From a checkpoint of a small transformer trained on Wikipedia.
Architecture: RMSNorm before each block, rotary positions, no biases in attention or MLP, untied embeddings, normalized queries and keys.
Training: 624M tokens, 9528 steps.
MLP neurons of a small language model. Each row is named by its layer, matrix (down: output weights) and neuron, and shows model dimensions 112-207. Each number is 128 + 32 x the weight over its row's rms, rounded and kept within 0 to 255. A neuron's up and down rows have the sign that makes its largest values positive.
Before each neuron's rows, "fires before" lists the tokens most often just after its 100 highest values on Wikipedia text that the model never trained on.

fires before: " ", "2", " L"
L14.down761 [129 122 159 100 118 154  75 152 136 153  53 113 152 134 168 120 140 140 118 162 104 143 143  90 119  66 114 105  62 150  89  44 141 113 109 163  80 149  61 148 135 155 124 113  78 126  98 108 143  99 130 115 105 133 125 121 122 128 149 120 144 119  81 150  89 106 128 125 139 127 102 123 134 154 145 120 142 118 148 108 131 139 169 133 145  93 171 108 100  63  79  57 123 127 116  99]

fires before: "1", "2", "3", "6"
L7.down702 [121 145 126 115 141 105 101 111  98 112 124 103 119  68 161 186 153 104 167 153 158 150  83 132 160 169 109 133 145 113 136 125 164 101 114  18 158 102 120 164 110 128 139 192  77 126 166 133 128 103  91 144 104 182 200 149 163 120 140 109  92 103 138  99 109 171 145 149  91 132 138 114 112  99 143 128 139 118 151 173 107 117  85 145 105 153 156 163 111 134 171 127 149 183  59 131]

fires before: " |", " votes", ".", " in"
L2.down443 [166 138 106 130 207 126 102 118 116  84 148 120 133 120 140 111 132 135 132 151 157 110 147 162 145  63  86 155 127 141  91 107 159 104 216 104 162  95 119  95 159 112 134 118 102 116 161  96 117 110 131 199 127 118 179 114 126 162 116 150 163 140  72 157 127 120 165  89 141 142  94  88 110 128 192 137 143  92 158 108 189 145  52  61 162 117 163  77 113 182 133 159  93 146 146 163]

fires before: " -", ":", "\n", " Al"
L3.down83 [148  77 168 119 138 123  93 131 112 122 102 165  72 104 147  78 151 122 137 116 147 134 146 114  78 119 124 128 148 171 118  81 167 140 145 142 126 120 115 159 138 130  85 142 121 159  89 100 186  96 134 100 142 215 120 146 167 162 150 144 122  89 146 151 128  78  97 139 111 160 108 153 162 112 112 124 108 139 121 128 121 168  82 176 152 139  77  92 179 164 151 140 112 163 103 134]

fires before: "\n", " a"
L3.down196 [112 136 146 133 186 100 132 119 107 118 127 142 144 123 146 138 173 109 105 147 104 126 121 120  84 142 199 140 164  75 162 138 109  75  84 132 142  84 146 159 136 130 144 181 115 176 150 152  99 148 148 149 145  84 138 113  84 122 121 121 150  83 130 108  99 149 126 154  39 115 189 106 179 163 128 136  75  87 135 175 131 139 107 157 172 119 120 145  96 156 120 123 109 156 133 119]

fires before: "\n"
L12.down13 [154 122 185 102 138  98 180 137  72 161 125 112 107 143 151 146 162 120  78  94 136 174 120  74 175 147 118 188 113 129 119 136 114 135  98 115 131 117 113 101 134 149 110 227 155 137 154 113 136 110  69 127 145 144 112  83 186 117 104 138 107 148 111 131 114 144  93  91  98 102 106  82 158  92 119 208  78  67 143 128 123 146 107  33 120  87 120 149  74 126 171 135 142 156 128 119]

fires before: " the", "un", " his", " a", " ", "rock"
L12.down892 [187 155 136 151 147 124 129 159 153 103 141 137 159  61  93 119 135 133 123 137 116  94 134 127 193 108 124 107  74 152  63 160  74 151 166  91 176 159 127  93 175  70  96  88 117 109 162 137  88 135 171 133 134 119  93 132 139 127 101  78 134  67 157  99 114 102  89 117 147 154 140 176 162  96  73 132 158 151 127  92  69 115 178 147 122 136 185 136 101 111 137 181  96 182 192  88]

fires before: "\n"
L7.down464 [136 141 141 140  58 133 138 151 144 192 135 155 147 128  94 154  98 111 132 147 121  96 140 153 144 110 162 203 117 167 164 125 174 124 107 108  76 150 129  80 167  99 145 114 141 143  90 181 166 139 146 115 134 141 119 135 150 189 143  99 116  66 100  99 191 132 135 152  79  86 184 144 143 132  98  99 184 120 135 139 142  87 142 208 138 144  89 146 117  63 134 158 137 136 166  83]

fires before: "9", "2", "8", "4", "3", " France"
L10.down808 [159 145 145 176 132 161  98 157 112 116 152 184 135 135 185 134 140 132 150 106 139 145 108 126 184 170 130 116  84 154 129 102 107 146 115 140  98 171  98 115  93 137 196 135 143 101 127 157 100  80  91 165 118 126  90 145  56  64 190 123 120 120 150 123  73 114 104  77 111  17 138 100 136 115  78 130 111 176  75 163  94 111 148 124 129 140 164 108 175 104 127  94 153 141 172  92]

fires before: ".", ",", " and", " in", " of"
L12.down783 [160 102 162 104  68  90 175 135  36 150  52 138 159 108 160  60 140 169  80  56  70 118 116 140 123 148  98 118 112 118  88 158  95 146 133 180 161 139 103 117 169 118 149 155 105 130 100 148 100 157 100 106 119 135 176  95  77 101  92  99 166 140 141 136 128 127 133 115 131  55 158 102  97  87  89 126  95 102 115  93  86 110 125 172 148 140 121 140 141 151 113 138 127 140 102  93]

fires before: "\n", " "
L7.down124 [119 135  98 109 123  77 128 168 131 154 147 167 128  72 122 164 138 107 166 154 130 192 125 106 118 152 126 119 177 103 138 183 175 112 145  99 121 134 150  71 105 163  74 156 102  85 123 179 109 126 103 156 160  95 104  84 146 138  98  77  87 126 100 108 115 144 136 135 126  76 134 173 156 125 124  98 164 122 125  74 156 120 193 129 192 125 121 118  92 113  92 171 116 124 135 118]

fires before: "1", "2"
L5.down904 [ 95  90 112 135 112 119 152 146 111  93 107 179 106 109  83 123 117 104  90 145 116 100  85 178 139 168 121 159 117 110  93 115 132  94 137  79 141 118 109  76 101 168 142 142 147 113 125 106  93 127  91 191  52 184 127  94 135 154 172 111 117 133 135 116 155  73  93 124 197  93 177  35 184 101 114 135 108 160  94  90 182 154 184 133  73 153 101 101 171  22 116  63 121 120 128 117]

fires before: "\n"
L10.down393 [128  79 137 104 113  92 142 155 171 143  93 132  57 160 154  65 164 134 119 153  99 124 137 116 145 121 137 210 151  47  86 137 125 109 141 100 144 175 105 163 131 125 147 150 137 128 129 155 117 159 170 111 133 151 156 130  98  97 112 167 112 186 154 109 138 135 187 106 126 123  90 145 106 150  99 119  82 146 151 179 127 107 109 123  56  93 138  91 124 127 167 155 144 121 122 116]

fires before: "\n"
L7.down703 [119 143 141 110 127 156 109 145 132 113  86 143  87 114 170 182 130 128  95 110  71 175 137 175 115 119 125 132 231 120 183 122 121  75 126 135 136 133 153 142  85 121 162 127 118 144 127  75  80 191 144 145 125 105 124 136 156 109 133 181 107 183 120 222  92 157 106 179  47  65 167 135 112  96  62 111 121 150 155 146 193 127 149 122 135 140 147 172 157 146 133  71 118 161 208 128]

fires before: " ", "\n"
L10.down416 [118  86 186 141 130 161 183 146 122 122 129 168 142 147 148  90 107 124 149 159 159 107 145 129  78 124 122 151  64 171 127 132 107 161  73 169 179 148 102 193 130 109 121 150 162  81 166 145 152  98 106  52 183  98 108  78 187 103 140 163 119 171 198 149 156 153 114  88 142 126 124 127 143 143 178 101 145  74 149  87 113 108 116  98 140 114 164 146 139 145 110 101 106 116 114 147]

fires before: " ", ".", ","
L14.down722 [142 152 146 136 126  95  70 109 127 139 126 175 114 148 103 180  96 131 136 155 124 155 122 136 112 105 138  52  61 167 167 141 177 105 148 128 159 130 113  35  82 129 179 103 119 127 139  91 112 143  57 112 161  88 144  85 152 102 133 113 134 118 120 103 122 244  78 111 192 183 130 140 167 159 120 104 147 130 119 161  91 101 103 147 109 162  99 129 164 116 131 165 111 106 159 151]

fires before: "\n"
L3.down241 [145 169 152 135 141  61 138 105  97 148 166 120 102 111 114 121 161 130  86 183 138 125 159 108 189 156 122 130 113 101 122 175 111 154 166 129 139 110 149 195 144  82 101  89 159 188 178 151 127  93  76 152 133 108 165 155  99 128  88 161 105  56 139 111 114 120 108  78 158 136 140 151 173  56 138 115  72  93 117 127 158 169  72 127 144 130  73 134 104 199 133 141 122 162 194  96]

fires before: " of", " in", " |", " by"
L12.down487 [162 138 176  97 116  88  84  92 129 102 156 148  55 196  89 103 130 137 112 153 123 105  87 149 119 201 136 143 126 139 103 123  82 180 113 156 101 174  64 142 209 117 178 127 131 150 150 120  68  93  17 104 145 138  94  83 129 115 111 151 107 141 138 136 193 138 127 141 115 119 104 161 160 142 131 110 113 124 138 137 135 148 132 118  89  99 103 116 157  29 130 104 102 146 160 195]

fires before: "s", " a", ":", " |"
L9.down345 [ 94  80 118 148 143 154 182  82  87  95 173 151 145 114 158 126 152 168  98 104 106 148  94 195 104  86 133 107 168 122 128 136  90 123 119 117 123  82 108 105 171 121 118 126 116 122 184 124 121 135  77  86 145 110 149 110 147 145 166 100 126 123 136  69  90 119  93 154 123 125 165 117 155 140 140 147 112 101  92 136 106 135  89 114 163 139 121 138 140 159 123 114 154 121 197 121]

fires before: ",", "0", "5", "2", " and"
L9.down189 [111 157 148 135 151 103 127 108 151 165 148 160 115 181 172  82 130  92 132 147 120  92  69 136 212 178  75 127  72 141 129  87 130  67 121 111 173  73 133  67 167 175 121 154 106  93 123 108 106 130 166 179 125 116 123 121 145 163 139 114 137 137 130 108 193 145  73 146 125 118 141 138 195 125 108 131  49 155  78 167 121 139 147 124 154 105 150 158 135 103  91 105 135 151 117 184]

fires before: "\n", ":"
L3.down921 [115  94 172 122 124  74 116  71 127 133  95 159 123  96 127 127 140 110  87  95 123 153 174  83 141 147  99 163 124  97  92 132 172 106 140 140 147 111 142 132 150  90  72 106 127 136 109  90 129 111  76 123 190 127 126 105 120 141 107 141 126  90 127 150 112 126 112 114 152 139 195  96 214 116 139 161 136  79 147 115  93 103 115 134  93 140 117  71  96  87 110  87 147 163 121 163]

fires before: " of", " |", "7"
L12.down610 [123  96 174 123 137 170 127 140 121 111  83 135 171 117 103 138 116 176 146  82  61 112 167 133 155 105 162 202  93 151  89 126  69 111 127  47  91 212  52  87 189 116 131 145  79 102  88 164 153 172 119 123 149  84 138  81 110  84 115  79 134 116 116 173 141  75  97  82 146 111 128  79 106 102 103 125 141  84  74 118 157 120 101  90 138  95  94 106 118 132 133 149 163 185 114 228]

fires before: "\n"
L2.down12 [152  90 137  72 157 122 131 120 111 111  99 137 120  85 140 150 193 119  95 107 107 131 193 160 169 126  79 127 117 156 135  96 139 125 166  82 122 114 141  99 113  90  82 153 138  95  87 158 155 113 152  88 162  39 167 137  81 135  95 121  76 101 118 147 103 120 136 123 184 158 141 199 172 124 148 133  85 132 144 124 155 115 120 137 150 149 106 144 108 133 108 117  35 174 150 151]

fires before: " ", " century", ",", "0"
L14.down857 [161 170 112 120 123  94 159 163 123  90 165 153 163  94 141 172 135 162  71 138 116  95  98  77 143 131 159  79 102 115 137 119 178 145 136 118  77  71 164 131 137 119 125 139 156 124 121 133 107 149 134 126 104  97 102 127 138 187 103 123 151  81 106 156 139 189 130 146 143 129 133 149 102  83  91 136 114 126 147  98  96  69 126 124 162 224  87 105 117  83  72 188 181 116 119  91]

fires before: "\n", "0", ":", "2", "1", "8"
L3.down979 [103 129 107  75 118  53 135 101 168 161 111 156 128  79 123 118 104 137 194 144 147 164 143 159 133  74 162 132 128  98 131 170 158 134 131 128 109 102 166 160 142  87 141 141 103 113 143  71 162  78  79 129 154  65 163 163 139  74 133 136 120 118  82 130 142 148 145  71 144 121 158  98 141 134 174 177 150 112 169 140 154 122 130 134 168 134 173 144 184 135 170 111 177 104 123 127]

fires before: "s"
L10.down302 [ 92 131  60 142 137 147  96 133 122 241 117 145 109  81 155 105  96 154 103 139  68 150 109 158 151 146  64 128 159 107 117  87 160  98 133 131 105  73 131 146 137  58 144 166 154 145 169 143 148 123 189 105  89  53 151  89 103 179 144 183 151  89 143 168 160 115  99 109 134 133 108 174 117  83 131 123 125 147 103 128  78  80 146 108 146 162 113 172  92 108 130  87 104 190 201 145]

fires before: ",", ".", " and", " of", " in", " to"
L12.down870 [193 148 170  91 128 131 109 153 169 104 116 154 101 161 147 173 148 125 118  99 138  70 106 126 107 114 116 127 138  94 163 138 145  32 142 114 107 135 150 135 126  84 186 127 132  97 142  71  96 133  74 143 178 120 116 113 162 152  65 118  91 163  82 105 143 119 175 125 164 129 149 144 123 166 105 152 106 113  77  99 152 148  71 135 107  66 105  89 170 162 102 156 106 168 160 149]

fires before: "\n", " the"
L9.down69 [134 151 110  93  88 172 138 103 112 131  94 140 170 172  91 133 157 136  74 135 110 104  95 119 136 114 163 127 132  89 187 133 125 129 134 153 118 124 181 127 133 135 126 153 147 139 115 132 130 129 154 135 163 115 105 131 128 165 131  92 122 165 145 130 104 119 185 161 126 127 103  98 138 140 169 144 185  95 101 210 111  65 113 121 122 108  97 121 128 102  86 146 134 103 140  97]

fires before: "\n"
L10.down97 [132 211 166 141 139  79  64 128 121 112 106 123 174 140 120 157 205 143  84 159  94 171 126 128 126 115 125 156 195  95 126 143 130  85 125 117 121 111 138 137 160 103 156  76 142 109 126 126 123 132 143 168 114 104 125 192 137 102 161 147 122 178 129 172 136  87 145 131 109 146 150 152 124 147  77 105 110  71 131 152 140 171 117 121 165 117  76 148 155  83 137 104 112  81 136 130]

fires before: "\n", "°", " ", "|", "ulum"
L10.down354 [147 153 158 101 115 142 175 172 122 142 178 105 160 137 112 127  91 144 138 164 113 156 106  95  66 133 153 149 119 140 131 181 139 167 118 140 145  96 101 119 111 135 100 143  89  47 144 155 144 121 152 172 159 173 113 134  93  88 127 104 119 122 136 130 148 137  83 129 188 128 138 169  93  94 219 109 206  97  69 124  68  91 160 101 111 132 103 150 104 125 105 177 135 119  79 153]

fires before: " "
L2.down425 [130 115 125  61  89  97 123 102 179 150 126  84 196  54 140 144 140 134 176  99 193  97 127  80 148 208 147 122 142 151 105 173 147 143 144  82 111 108 184 159  89 155 129  91 140 128 141 140 128 163 110 100 151 188  89 107 122 207 169 115 125 113 152  98 180 151 140 149 169 127 164 161 146  61 156  93 130 150  99 129 113 101 142 117 128 184  67 130 148 142 120 136 133 142 119  96]

fires before: "s", "\n"
L7.down946 [ 93  34 137  87 210 131 127 160 118 114 177 174 175 117 165 165 113 115 162 192 110 121  91 120 161  84 131 228 105 168 156 170 141  87 101 108 163 116  81 105 152  84 157 216 162 112 112  93 170 128 153  87 148 107  98  69  90 118 189 132 119 106 143 157 151  62  35  92 133 133 134  95 107 117 127 112 130  87 108 170 104  80 110 121 161 138 105 103 103 136 132  91 167 157 124  99]

fires before: "\n", "8", "2", "5", " "
L7.down977 [196 135 127 152 183 128 140  99 123 151 107 109 108  86 103 110 138 133  91 169 156 168 102 145 145 154 152 151 100  93  73 138 153 177 134 165  90 104 150 107 117 153  95 162 115  95 111 145 125 131 119 181 114 119 137 116 139 129  77 101 109 156 137 123 113 107 201 128 138 151 113 121  49  76  94 161 130 118  70 138 148  92  90 167 155  58 191 142 128 160 158 173  68 114 131  85]

fires before: "1", "2", "5", "3", " |"
L14.down308 [116 120 133 148 167 160 146  61 124 136  99 109 157 109 122 150 163 110 124 153 151 115  67 148 124 142  51 127  72 168 103  65 144 119 136  94 158  88 141 126 100 149 133 145  95 196 177  45 127 161 108 100 106 110 128 123 140 170 132 159 183 188 151 102  63 139 152 165 109 173 122 161 138  80 121 105 104 123 159  83 128 130 133 218 118 115 136 106 176 144 127  77 163 124  92 130]

fires before: "1", "9", "0", "2"
L5.down542 [168  58  34  52  96  95 157 111 125 103 147 162 121 101 176  91 105 119 134 168 102 159 155 186  78 182 130  88 139 121  85 126 121 125 136 129 116 135 157  85 120 101 195 146  87 166  99 121  87 136  85 136  89 137 131 126 151 154 112 174 128 141 162 108 160 103 187 146 112 171 153 116 116 142  65 103 144 119  97 130 184 135 176 157 109  96 125 158 158  75 131 104  84 184 165 161]

fires before: "\n", " ", " |", "1"
L10.down465 [163 137  97  96 109 161  83 135 166 120  86  84 133 101 145 117  96 190 120 109 125 100 166 114 129  69 113 162 136 101 156  77 150 146 147 123 106 124  89 148 170 140 157 134 157 133 115 135 188 181 179  90 114 162  91 124 165 178 125 177 130 166 120  94  98 108 149 125 165 135 167  76 136 125  63 119 183 211  96 116 162 172 160 160 109 144 181 119 150  60 109 110  92 117  95  98]

fires before: " |", ",", ")", ".", "\n"
L2.down225 [128 109  96 130 128 142 135 118  68 128  81 155 138 190 177 133 165  43 119  99 100  68 147 124 204 220 156  89 131 158 116 147 116 127 133 150 116  97 135  93 144 122 150 178 146 166 121 125  85 162  73 127 169 179 133 140 134 145 115 108 141 121 106 136 109 139 119 186  97 186 131 105 143 128 170 154 168 101  99 134 112 113 105 147 118 147 107 166 121 138 144 181 108 149 141  87]

fires before: "\n"
L3.down738 [129 169 173 106 140  72 137 131 111 173 102 124  71  98  89  41 141 113 104 169  85  91 186  93  65 135 107 105 176 125 157 163  69 106 118 102 146 175 140 141 128 142 119 192 169  83 174 134 136 161 118 154 165 127 121 145 128 161 128 171 138 151 121 163 134 174 126  61  94 119  71 138 159 150 101 141 119  88 177 126 114 148 110 181 156 164 132 100 133 132 165  89 103 121 134 130]

fires before: "\n", "az"
L12.down670 [138 109 106 140 126 147 141 128 102 114  94 153 111 135 106 162 155 159 112  97 132 106 117 108 127  87 112  95 162 149 131 143 126  63 102 148 100 108 162 136 111 120 121 148 128 107 142 128 103 149  99 103 152 135 126 129 110 132  79 121 118 168  82 118 135 117 130 106 149 137 117  87 106 144 120 135 163  69 123 129 111 103 134 100  96 105 166 149 136 164  99 130 185  44 160 164]

fires before: "s"
L7.down731 [120  60  41 114 109 198 142 152  96 165  99 112 130 146 173 165  98 174 130 106 119  92 149 207  82 162 130 135 115 107 181 147 131 144 129  61  98 146 146 120 157 149  91 126 124 168 103 157  93 133 101 155  84 132 120  99 109 125  98 156 192  97 132 128  70 151 113 135 122 142 147  82  98 168 138 229 150 111 145 165 109  60  89 137 161 126 127  95 118 145 146 124 135 104 171 125]

fires before: "\n", " "
L5.down137 [167  94 107 159 137  78 104 128 123 113 109 161 141  84 124 145 136  99 119 184 135 110  82  92 157 111 151 127 175  76 103  55 156 156 150 140  78 101 138 129 171 146 150 140  88 159  85  95 150 147 146 166 149  74  70 120 126 118 124  59  94 138 110 121  59 133 156 151  78 132 138 118 111 112 156 126 130 120 134 140  96 124 150 144 151 121 200 162 138 141 123 145  80 144  90  63]

fires before: "0", "1", "2", " |"
L10.down36 [101 121  97  78 141  99  93 115  90 120 197 139  89 150 106 138  56 130  89 151 117  93 111 114 156  81 130  84 113 157 134 143 174 180 140 124 150 107 137 108 128 129 171 204 174 200 137  94  85 102 167 161 104 113 130 192 108 185 130  95 150 129 150  82 121 168 142  96 141 175 135 162 118 101 111 163 135 127  74 127 200  68  94 126 142 116 121 181 165  81 100 146  76  93 165 129]

fires before: "|", " |", "\n", " Fenerbahçe", "|---|---|"
L3.down359 [156 108  91 106 118 158  99  98  99 140 131 167 206 145 138 141 145  97 113 154 152 128 141 127 142 114 111 121 132 113 149 138 164 151 100 149  89 108 126  71  81 181 160 138  96 173 163 124 160  93  98 127 179  84 158 168 124  93 148 164 160  99 131  98 131 125 121 166 176 152 222 132 157 157 175 171 177  69 201 106  91 125 135 131  94 189 150  95  24 195 120 136 119 133 106 140]

fires before: "|", "\n", "-", "W"
L2.down809 [154 181 125 128 134 151 122  74 192 191  65 168 158 183 136  61  77 114 122 117  91  74 122 145  86  97 100 133 174  97 140 127 108 115 112  73 124  95 163 160 131 165 150 145 126 184 187  56 142 130 132 164 181 172 141  94 178 168 158 144 194  98  95 144 125  91 144 128  98  86 140 125 126 144  96 130 130  97 158 171 152 133 128 102 114 165  93 119 111 114 108 129 121 199 132 125]

fires before: "0", "1", " ", "2", "4", " II"
L10.down65 [136 130  85 100 156 145 157 185 144 148 130 137 189 134 107 132  97 136  90 157 116  97  52  72 172  95 132 179 133 142 101 191 135 129 125 116 103 119 149 145 107 167 146 161 171 116 145  95  98 124 115 149 132 153 130 141 191 155 153 149 164  39  83 171 106 143 108  62 147  90 164 108 106 142  72 141 144 189 119 150 144 178 107  49  80 162 115 115 136 103 105 139  98  80 139 126]

fires before: " ", "0", "7", "5"
L3.down374 [192 153 143 100 153  76 129 145 116 120 110 129 152  89 117 129 150  95 124 170 202 150 142 142 156  97  64  69 159 158 158 145 113 146 187 105  95 162 113 135 129 114 171  86 144  69 155 142 126 114 107 104 177 162 115 110 107 194 163 146 132  91 130 161 153  98 156 147 173 108 144 177 128 146  40 137  98 160 119 110 120 118 175 109 153 126  79 108 127 136 111 111 128 146  73 123]

fires before: "\n", " the"
L3.down341 [113 169 192 166 101 165 155 121 165 128 121 168 121 118 118 151 151 161 115 115 120  58 120 138 108 108 200 118 102  72 107 126 174 150 119 114 129 129 183 125 128 186 154 112 166 163 178 148 159  77 113 148 139 151 157 106 116 163 113 119 150 166 141 153  87 193 162  97  86 176 124 130 171 129  86 163  90  63 178 183 110 101 116 149 103 135 148 142 108  84 107  89  92 183  67 131]

fires before: " |", ":", "\n", "3", "5"
L10.down780 [156 141 163 184 130 125 142 102 103 173 149 162  80 146 127 146 121 159 147 120 181 161 137 108 159 169 173 138  96 162 129 151 107  87 164 125  81  95 157  78  98 118  94 151 138  82 151  98  59 124 121 167  86 103 133 100 109 136  20 119 108 143 158  84 160  95  50 122 121 144  79 205 140 125 190 121 104 134 151 117  74  78 160 163 106  53 179 109 142 133 137 108 150 172 150 153]

fires before: " |", " the", ")"
L9.down396 [123 129  65 138  96 110 135 153 112 134  86 143 113 143 121 151 150 139  54 179 114 133  80 219 100 155 161 103 125  94 100 136 162 128 101 145  85 145 125 127 129 139  96  82 163 140 115  61 106  90  77  66 147  86 100 126 109 155  96 175 147 133  88 101 153 107  40 140 121 145 110 140  88  98 149 126 100  73 120 172 128 170 151 102 166 129 142 182  90 120 115 119  86 133  89 126]

fires before: " a", " an", " the", ".", " ", " votes"
L7.down291 [139 131  89  97  99 117 122 119 132 116 153 105 215 178 116  94 148 151  96 215 179 163  62 137 120 157 100 165 132 127 147 146 129 115 104 146 126 122  91 129  96 151 126  76 125 109 138 105  98 124 134 177 126  96 114 115 129 146 197 125 107 138 110 174  70 141  34 102 128  78  94 136  90 152  92 133 114 125 120 140 175 141 186 114 119 142 188 158  63  96 146 143  22 132 134 168]

fires before: " ", " in"
L10.down63 [121 125 134 101 109 113 115 150 133 152 126  79 126 111 145 195 125 118 136 159  69 121 166 169 116  87 132 151 114 132 117 100 126  85  94 163 164 120  95  97 201 107 186 114 170 185  96 113 116 111 135  97  50 148 129 120  86 137 161 115 144 149 132 160 128  86 186 113 139 106 106 153  93 127 206  89 115 160 149 104 123 183 137 166 136 120 105 125 130  46 154 133  74 169  87  95]

fires before: "\n"
L5.down764 [151 147 166  98 100 122 103 145 133 154  77 120 112 128 135  66 144 118 109 168  82 194 128  61 160 149 150 139 165  69 136 151 132  83  91 117 142 135 138  94 164 121 148 199 146 131 113 143  80 172 142 155 190  94  82 118 111 117 108 134 158 103  60 159 162 160 139 115  88 128  97 112 126  91 127 153 120 161 181 123 200 101  97 130 172 122 145 106 129 123 144 123 206 132 179  85]

fires before: "born", " ", " the", "1"
L9.down323 [ 66 112  79 127 105 126 144 116 133  55 159 142 115 107 120 185 161 163 125 157  68 121 167 147  77 179 118 138 164  67 157 187  80  89 172 142  98 167 114 155 140 115 176 113 172 149 159 147 130 117  66 108 172 115 152  81 122 137 110 125 170 152 149 125  99  96 134 178 168  83 128 152 164 109 170  91  72 115 150 131 130 129 117 150 142 122 147 107 101 135 156 112  85 165 178  89]

fires before: "\n", "2", "3", "1", " |"
L9.down932 [130 136 154 159 145 106 181 161 102 132  75 145  45 109 123 151 143  36 187 150 154 118 111 170  80 153 181 136  93 106 146 162 126 127 124 106  58  75 126 186 113 142  66 141  91 111 178 145 124 179  72 171 140  96 151 154 127  93 126  73 135 107 120  77 142 157 122 106 125 108  64 147 109 186 146 153  96 138 152 114 123 162 186 111 206 126 172 108 149 118 147 123 118  83  94 117]

fires before: "1", "2", "3", "4", "6"
L9.down88 [159  65  81 170 118 104  86 156  66 101 137 165  69 117 137 119  72 117  46 104 113 138 151 146 126 121 142 126  94 120 158 197  88  86 118  91 121 107 139 144 167 154 188 161 111 130 101 103 112 120 140 127  96  95 186 137  93 158 119 106 175 117 131  42 153 127 100  85 123 124  97 146 132  94 160 162 162 129  83 174 140 108  59 121 150 181 171 122  66 101 112 122  99 146 172 135]

fires before: " -", ":", " of", " Al"
L3.down804 [147 104 162  73 130 162  92  81 107 123 139  88  96 101 118 128  87 114  97 112 123 108 149 112 181 152 124 110 114 176 133  90 103 168 164 153 126 104 133 160 136 108 152 101 104 114  54 108  69 147  93 101 151 176 137 152 184 116 124 140 105  90 148 128 101  88 100 155 118 145 129 145  54 149 166 152  72 127  73 113 141 194 138 179 133 150  72  98 171 145 137 150 111 216 160 116]

fires before: " ", " of", "."
L10.down891 [ 87 129 117  86  70  92 120 142 128 156 145 155 168  93 148 100 137  82 167 117  70  90  93 172 117 125 149 157 106 138 103 124  86 101 123 178 141  78 158 110 119 173 108 172  87 100 117 136 101 118 190  98  88 211 143 120 113 106 127 131 132  80 111 173 195 133  96 111 117  95 137 152  81 121 125 133 141 137 118 131 106 140 151 122  70 134 101 114 167 107 194 133 160 118  99  66]

fires before: ",", " of", "1", "2", "0", " |"
L12.down720 [ 87 157 134 132 126 177 137  87 102 121 178  60 134 115 102 109 111 104 118 128  79  83 108  95 111 120 123 123 111 133  67  51 100 126 121 154  77 106 129 107 159 155 109 190  43 146 102  85 137 163 121 130  97 141 146 130 119 109 122  86  93 102 115 143 108  71 165 139 149  82  98 156 153  86 114 127 121 125 118 125 178 168 118 176 117 148  83 145  94 126  98  82 117 130 157 156]

fires before: ",", ".", " in", " to"
L10.down953 [175 128 184  76 177 101 170  75 121 119 126 145  55 170 119  93 108 157  94 110 151  94 106 147 144  94 149 148  97 151 145 103 188 156 133  79 172 135 108 128 147 151 133  77  95 133 150 100 171 129 176 196 118 164 113 126 123 116 119 137 156 137 154 126 125 115 157 130 125 166 145 116 122 138 103 164 129 141 121 100 160 178  99  57 125  77 165 141 186 131  81 144 128 139  89 136]